Part of a small language model's weights.
Size: width 192, 3 heads of 64, MLP 512 SwiGLU.
MLP neurons of a small language model. Each row is named by its layer, matrix (gate and up: input weights) and neuron, and shows model dimensions 32-159. Each number is 50 + 15 x the weight over its row's rms, rounded and kept within 0 to 99. A neuron's up and down rows have the sign that makes its largest values positive.
After each neuron's rows, "fires on" lists the tokens most often at its 100 highest values on Wikipedia text that the model never trained on.

L4.gate290:44 57 26 37 56 72 53 43 51 44 38 64 61 43 35 48 65 46 58 30 37 27 61 31 58 72 00 39 39 36 74 41 51 65 40 25 43 28 70 57 25 45 77 40 63 50 38 49 46 66 56 53 52 56 48 46 46 50 47 70 51 48 52 50 33 41 29 86 57 48 53 52 42 55 61 50 52 45 69 74 62 31 47 75 82 32 46 61 31 56 76 64 55 36 51 32 55 23 45 62 57 72 49 45 64 45 59 32 68 70 36 44 32 87 54 60 54 57 43 18 40 45 42 35 59 62 58 69
L4.up290:68 60 47 49 58 54 59 59 61 67 80 39 67 67 31 32 42 58 56 65 36 68 73 78 21 30 22 56 45 73 50 60 42 59 56 26 41 44 50 57 56 61 39 36 52 28 36 38 28 35 40 50 53 41 59 48 57 38 34 33 32 77 66 51 36 74 60 54 74 56 26 35 45 58 64 30 33 46 36 43 42 42 71 58 56 74 59 41 51 59 39 62 55 57 60 41 52 20 51 44 36 61 28 24 86 34 62 70 50 27 40 48 86 42 48 40 43 47 52 43 38 71 63 82 32 50 61 65
fires on: "===", "om", "em"

L4.gate161:53 45 42 57 37 61 69 71 41 23 46 77 53 62 38 55 65 65 42 33 34 49 94 56 28 24 52 33 32 30 51 26 62 41 67 49 51 48 78 57 42 56 36 58 30 12 29 33 50 54 50 57 69 43 64 64 63 64 22 28 56 59 26 87 45 65 33 45 45 67 46 69 53 78 45 69 51 28 32 58 30 42 41 50 44 47 58 53 62 57 44 59 67 60 57 22 61 67 53 45 28 36 41 44 41 30 36 45 32 52 65 43 66 44 58 27 34 26 18 38 42 54 55 45 68 82 80 55
L4.up161:59 86 29 37 68 44 69 79 52 51 66 68 48 79 38 48 52 72 51 47 46 24 56 62 34 47 38 36 69 63 29 49 57 29 86 32 55 58 46 45 46 79 56 76 34 51 23 48 34 60 34 73 44 40 42 48 71 46 31 51 26 58 61 36 63 46 51 48 22 74 70 44 38 55 28 45 57 47 60 54 57 54 48 35 32 45 41 63 39 45 32 46 47 30 58 73 40 48 36 24 51 18 20 33 25 36 59 55 43 59 78 37 38 65 62 57 64 38 20 43 63 61 73 49 78 66 75 60
fires on: "l", "u", "or", "ir"

L6.gate195:52 54 52 42 55 67 29 55 45 68 24 29 21 70 43 62 82 51 42 62 48 43 62 47 26 55 40 42 54 54 56 24 52 30 44 51 57 52 24 37 66 66 67 59 56 19 29 61 42 51 62 75 35 25 51 59 54 60 36 58 50 52 59 39 55 73 77 36 45 60 50 68 38 53 47 81 20 43 51 51 52 43 66 60 59 50 40 60 68 76 52 26 67 44 67 58 60 20 82 26 41 67 44 59 32 47 36 54 50 54 42 51 46 46 56 45 46 61 62 53 54 36 62 66 59 32 49 69
L6.up195:58 57 46 63 51 40 45 74 76 80 50 48 40 31 46 59 39 59 61 34 47 21 53 57 71 24 71 40 78 64 63 54 62 50 73 59 34 69 32 44 59 27 50 51 36 18 39 61 32 42 55 38 42 08 55 62 54 70 46 59 62 33 19 47 56 60 34 26 76 43 59 37 23 51 67 80 57 37 47 68 34 49 70 19 52 29 68 40 47 28 47 69 43 48 59 34 35 46 56 28 71 46 57 32 93 48 53 72 38 52 45 37 29 54 40 58 47 57 48 47 34 66 68 19 63 66 51 20
fires on: "f", "t", "m", "act", "ific", "st"

L3.gate449:45 62 43 48 82 57 68 40 58 43 18 52 46 47 51 43 62 45 52 35 37 55 82 60 39 57 55 51 46 25 39 25 61 56 48 56 52 53 48 47 46 61 33 77 41 72 35 34 22 47 30 42 46 48 36 46 67 20 51 49 59 35 38 44 25 68 44 27 22 47 58 51 14 50 43 59 42 61 47 47 41 61 75 62 93 59 48 72 48 65 55 59 38 36 28 58 52 83 60 52 17 44 40 52 61 34 27 48 50 58 48 15 42 42 73 54 63 39 42 47 36 45 30 64 47 58 49 65
L3.up449:25 58 45 56 42 54 68 85 36 50 78 58 47 63 68 42 33 81 38 59 06 38 74 54 53 61 53 32 62 47 80 55 28 83 72 40 37 58 49 40 76 52 48 54 40 56 44 45 53 28 64 46 45 46 58 51 25 51 40 42 37 49 75 74 67 42 66 39 43 37 51 42 46 42 58 45 48 54 65 51 54 29 58 63 68 50 52 25 75 08 42 45 41 51 26 54 58 50 62 80 43 54 20 50 43 47 80 29 22 60 67 57 45 69 32 34 56 35 49 58 52 42 62 53 60 48 37 59
fires on: "u", "re", "ur", "l", "ree", "ost"

L3.gate288:40 45 26 49 61 50 37 41 43 54 44 64 34 51 53 56 51 50 61 57 42 40 69 47 65 72 09 67 37 80 69 77 44 73 24 87 49 53 33 43 32 26 43 49 45 65 49 51 51 67 43 50 51 24 35 70 27 99 40 39 54 84 27 64 34 28 16 74 57 33 25 32 33 48 41 39 51 36 51 41 48 40 44 66 38 57 46 51 59 58 56 39 48 39 61 52 54 44 57 35 49 59 49 55 62 66 49 35 56 45 53 52 43 47 65 60 44 55 28 24 67 61 44 45 57 41 61 45
L3.up288:60 51 16 56 51 67 54 46 24 34 63 70 45 76 43 67 50 50 66 65 41 38 60 15 64 41 37 65 39 52 55 69 32 74 45 24 39 80 56 25 40 39 58 37 28 53 41 73 31 33 33 44 55 43 42 66 28 43 63 50 58 67 31 60 50 39 42 42 56 69 21 43 60 53 36 50 54 41 38 64 19 58 94 62 62 53 38 07 66 41 54 60 49 54 45 42 37 62 46 55 55 89 29 46 59 46 44 58 52 57 34 64 59 76 44 38 64 77 47 44 51 59 57 46 44 72 41 30
fires on: "ight", "old", "hip", "e", "ront", "om"

L3.gate431:33 46 38 44 24 45 44 42 52 66 44 49 40 28 48 33 82 70 56 36 49 51 47 60 56 55 47 47 56 38 37 49 54 70 49 44 44 39 71 28 73 41 44 57 18 59 47 66 54 69 57 33 62 68 61 56 27 47 52 71 69 34 38 69 36 49 48 14 40 45 81 49 42 74 36 63 57 38 49 31 44 67 57 50 55 42 47 60 33 55 66 43 52 54 50 52 39 63 41 54 94 45 47 57 40 33 33 64 18 31 56 35 50 21 90 51 51 56 45 68 47 35 71 60 57 46 68 53
L3.up431:45 78 62 47 51 44 38 44 59 70 57 76 55 26 62 63 48 61 57 39 41 57 65 30 33 52 43 60 59 38 63 35 75 58 54 42 65 78 49 08 42 62 33 72 56 49 49 55 39 50 45 53 62 66 43 50 52 34 65 07 38 73 93 73 24 70 69 48 39 25 36 86 58 50 44 42 36 57 76 25 33 43 34 51 44 44 87 68 24 58 53 47 60 59 35 26 46 59 38 41 77 48 56 71 49 49 55 42 42 49 68 37 51 29 37 53 52 26 44 29 47 35 69 19 53 51 79 50
fires on: "re", "n", "ed", ".", "fl"

L7.gate374:45 37 47 39 74 46 38 64 61 62 50 79 72 51 29 73 43 64 72 39 41 75 60 36 33 41 49 71 67 41 61 65 51 24 32 43 65 45 46 52 41 59 37 52 44 08 46 44 48 61 49 43 49 44 66 72 48 64 63 56 40 18 75 45 24 45 49 53 46 72 99 42 71 21 37 73 34 16 48 55 39 38 44 50 40 63 49 56 44 63 33 48 51 44 52 25 07 23 46 45 56 44 64 45 37 42 59 46 68 33 23 43 74 49 47 34 64 40 58 50 57 39 73 53 64 50 31 36
L7.up374:55 45 52 55 52 54 34 39 60 58 58 68 38 57 47 63 52 61 58 43 79 60 57 56 50 47 46 60 72 58 50 53 18 43 44 60 78 45 48 43 50 42 59 45 39 57 63 34 72 55 73 37 73 39 80 53 47 29 74 27 37 46 50 30 56 79 47 50 44 69 51 34 76 44 30 16 15 45 53 32 61 29 42 37 63 42 57 37 70 40 39 77 62 78 59 58 28 36 22 47 33 82 27 84 52 73 57 39 58 34 74 53 72 27 46 55 47 95 58 56 54 28 30 43 59 60 43 53
fires on: ".", "us", "/", "ia", "um"

L4.gate167:52 39 68 65 27 83 41 29 62 54 77 53 42 39 69 73 48 46 56 52 54 49 65 11 39 27 66 63 44 50 49 33 69 44 31 40 55 43 37 32 23 47 60 42 30 66 43 26 54 45 46 58 54 50 54 65 42 38 50 55 52 44 61 68 48 63 79 63 52 67 30 39 45 35 77 44 36 83 46 60 46 29 48 40 56 21 49 41 84 65 87 40 62 60 49 81 37 45 42 47 36 52 45 37 33 76 55 61 41 35 64 60 61 41 13 70 57 76 38 53 31 58 55 25 47 40 58 47
L4.up167:81 37 53 64 52 59 50 40 54 43 47 50 59 31 51 47 38 46 48 59 53 69 76 40 36 26 64 66 19 57 54 51 71 22 78 74 63 75 61 39 49 26 45 42 62 50 43 44 42 32 60 60 55 52 60 87 37 42 62 64 67 33 42 52 61 79 49 34 61 74 08 30 36 48 50 32 54 50 45 29 39 63 27 80 53 24 65 47 63 47 43 22 61 69 67 33 53 53 43 72 29 40 56 36 59 69 60 51 72 27 59 70 73 61 16 60 12 57 53 40 39 81 50 59 47 55 53 44
fires on: "ate", "ree", "b", "ts", " Time", "ight"

L10.gate403:44 47 78 46 56 39 24 64 44 70 77 56 43 80 53 92 65 71 43 53 41 83 45 35 51 30 55 54 54 52 36 62 58 33 35 41 65 40 54 55 47 44 44 36 24 56 22 55 28 52 57 51 42 11 73 52 34 55 51 45 33 47 28 46 66 78 42 28 38 52 80 72 53 38 68 53 60 64 53 50 34 72 72 50 49 50 62 40 38 90 29 40 36 48 60 34 47 46 50 29 47 36 90 38 50 33 41 62 47 23 50 22 18 40 64 56 47 39 55 59 66 43 34 44 67 21 42 51
L10.up403:59 59 70 37 31 66 44 54 74 52 67 41 41 33 38 63 39 40 74 70 27 47 47 33 64 30 66 55 55 38 67 53 40 43 56 50 62 60 40 36 67 68 57 74 70 47 37 43 41 51 69 67 85 38 42 57 29 88 61 32 53 75 55 53 34 37 64 35 30 56 27 51 75 61 57 42 41 77 51 43 56 38 31 47 65 55 21 36 54 53 30 32 71 52 39 43 35 72 45 58 63 33 75 58 56 72 24 45 49 43 76 49 56 52 56 55 10 75 54 29 53 51 35 41 61 37 58 56
fires on: ".", " Th"

L7.gate157:36 32 70 33 60 49 24 58 62 41 67 31 53 68 68 63 52 49 50 76 44 56 70 28 68 33 61 65 56 70 47 34 34 61 39 56 79 57 39 36 57 32 38 31 53 20 46 42 40 54 46 63 59 54 43 68 49 52 56 33 57 90 59 49 38 61 56 32 38 13 88 49 59 49 44 38 49 57 52 38 82 62 55 48 41 90 52 43 41 46 62 55 56 68 42 47 26 77 31 65 41 65 73 29 51 44 19 76 50 44 56 49 53 56 70 42 37 51 66 52 75 32 45 48 74 41 73 35
L7.up157:52 83 61 47 72 30 38 40 59 29 55 44 57 57 83 68 46 49 47 30 59 35 79 40 38 07 71 51 86 87 46 32 35 36 40 41 64 52 68 75 43 38 63 38 49 49 57 74 41 30 34 47 47 22 70 60 16 46 46 52 50 48 79 40 50 66 51 61 53 36 75 59 57 45 49 30 57 72 47 37 53 72 54 48 44 72 20 47 37 62 64 71 65 45 42 22 33 46 44 62 43 49 44 65 46 44 45 54 54 43 52 32 67 51 49 43 41 57 54 36 59 33 39 43 95 39 27 67
fires on: ".", "old"

L3.gate319:52 31 56 69 58 49 46 56 32 45 51 61 17 51 70 63 61 54 71 59 45 53 46 45 59 59 46 54 37 71 67 50 67 39 58 53 35 39 38 72 80 40 44 28 32 63 39 44 49 31 59 53 42 52 77 23 69 65 61 48 25 40 61 63 41 24 59 59 48 65 60 62 45 49 40 32 65 48 55 55 38 40 51 66 71 22 71 64 36 40 37 80 83 71 46 58 37 81 44 57 09 77 24 48 70 48 47 65 45 55 44 54 48 61 36 74 26 48 42 26 40 53 62 39 61 69 42 41
L3.up319:67 65 63 37 50 65 18 28 48 23 66 68 43 29 49 52 26 47 50 28 49 67 70 70 52 40 61 44 61 51 47 62 37 61 43 48 58 40 57 18 46 44 78 53 53 55 40 39 37 68 49 64 54 53 16 60 28 54 72 43 44 48 45 62 53 52 47 50 65 59 39 53 57 62 66 33 80 65 28 28 48 44 42 50 40 60 58 66 44 70 45 19 63 44 60 46 53 66 78 39 26 39 52 46 69 77 49 46 82 27 47 51 55 60 40 37 49 53 47 45 84 53 51 59 35 29 50 46
fires on: " all", "%", " two", "ight", "ad", "ree"

L6.gate114:47 48 57 61 36 46 34 64 45 44 52 41 65 26 38 56 39 57 58 20 46 61 60 63 51 58 36 31 21 43 28 38 63 47 43 57 47 38 70 64 41 65 65 40 76 32 66 53 61 60 45 75 59 70 51 51 75 53 65 37 61 35 58 27 50 65 42 51 37 47 41 58 57 32 45 30 19 66 51 61 65 30 79 22 68 66 62 18 00 36 24 45 50 35 73 71 52 51 55 61 52 48 47 35 55 36 73 66 32 54 48 36 41 57 65 63 27 24 71 29 58 64 44 81 40 76 67 84
L6.up114:45 53 39 35 43 35 83 60 46 54 33 48 76 57 73 33 40 47 67 46 35 41 50 64 43 35 49 48 48 64 42 47 47 68 28 38 49 58 46 43 28 52 64 54 43 45 06 39 83 34 56 34 61 32 64 68 90 62 42 58 49 70 32 45 76 50 49 49 33 55 27 50 39 54 65 58 29 23 62 47 56 23 43 42 54 60 35 39 85 51 53 59 53 48 46 43 47 33 61 46 37 74 54 72 53 50 37 96 62 41 43 21 69 38 48 49 48 40 72 47 39 61 37 62 58 71 35 49
fires on: "as", "ir", "om", "an", "g"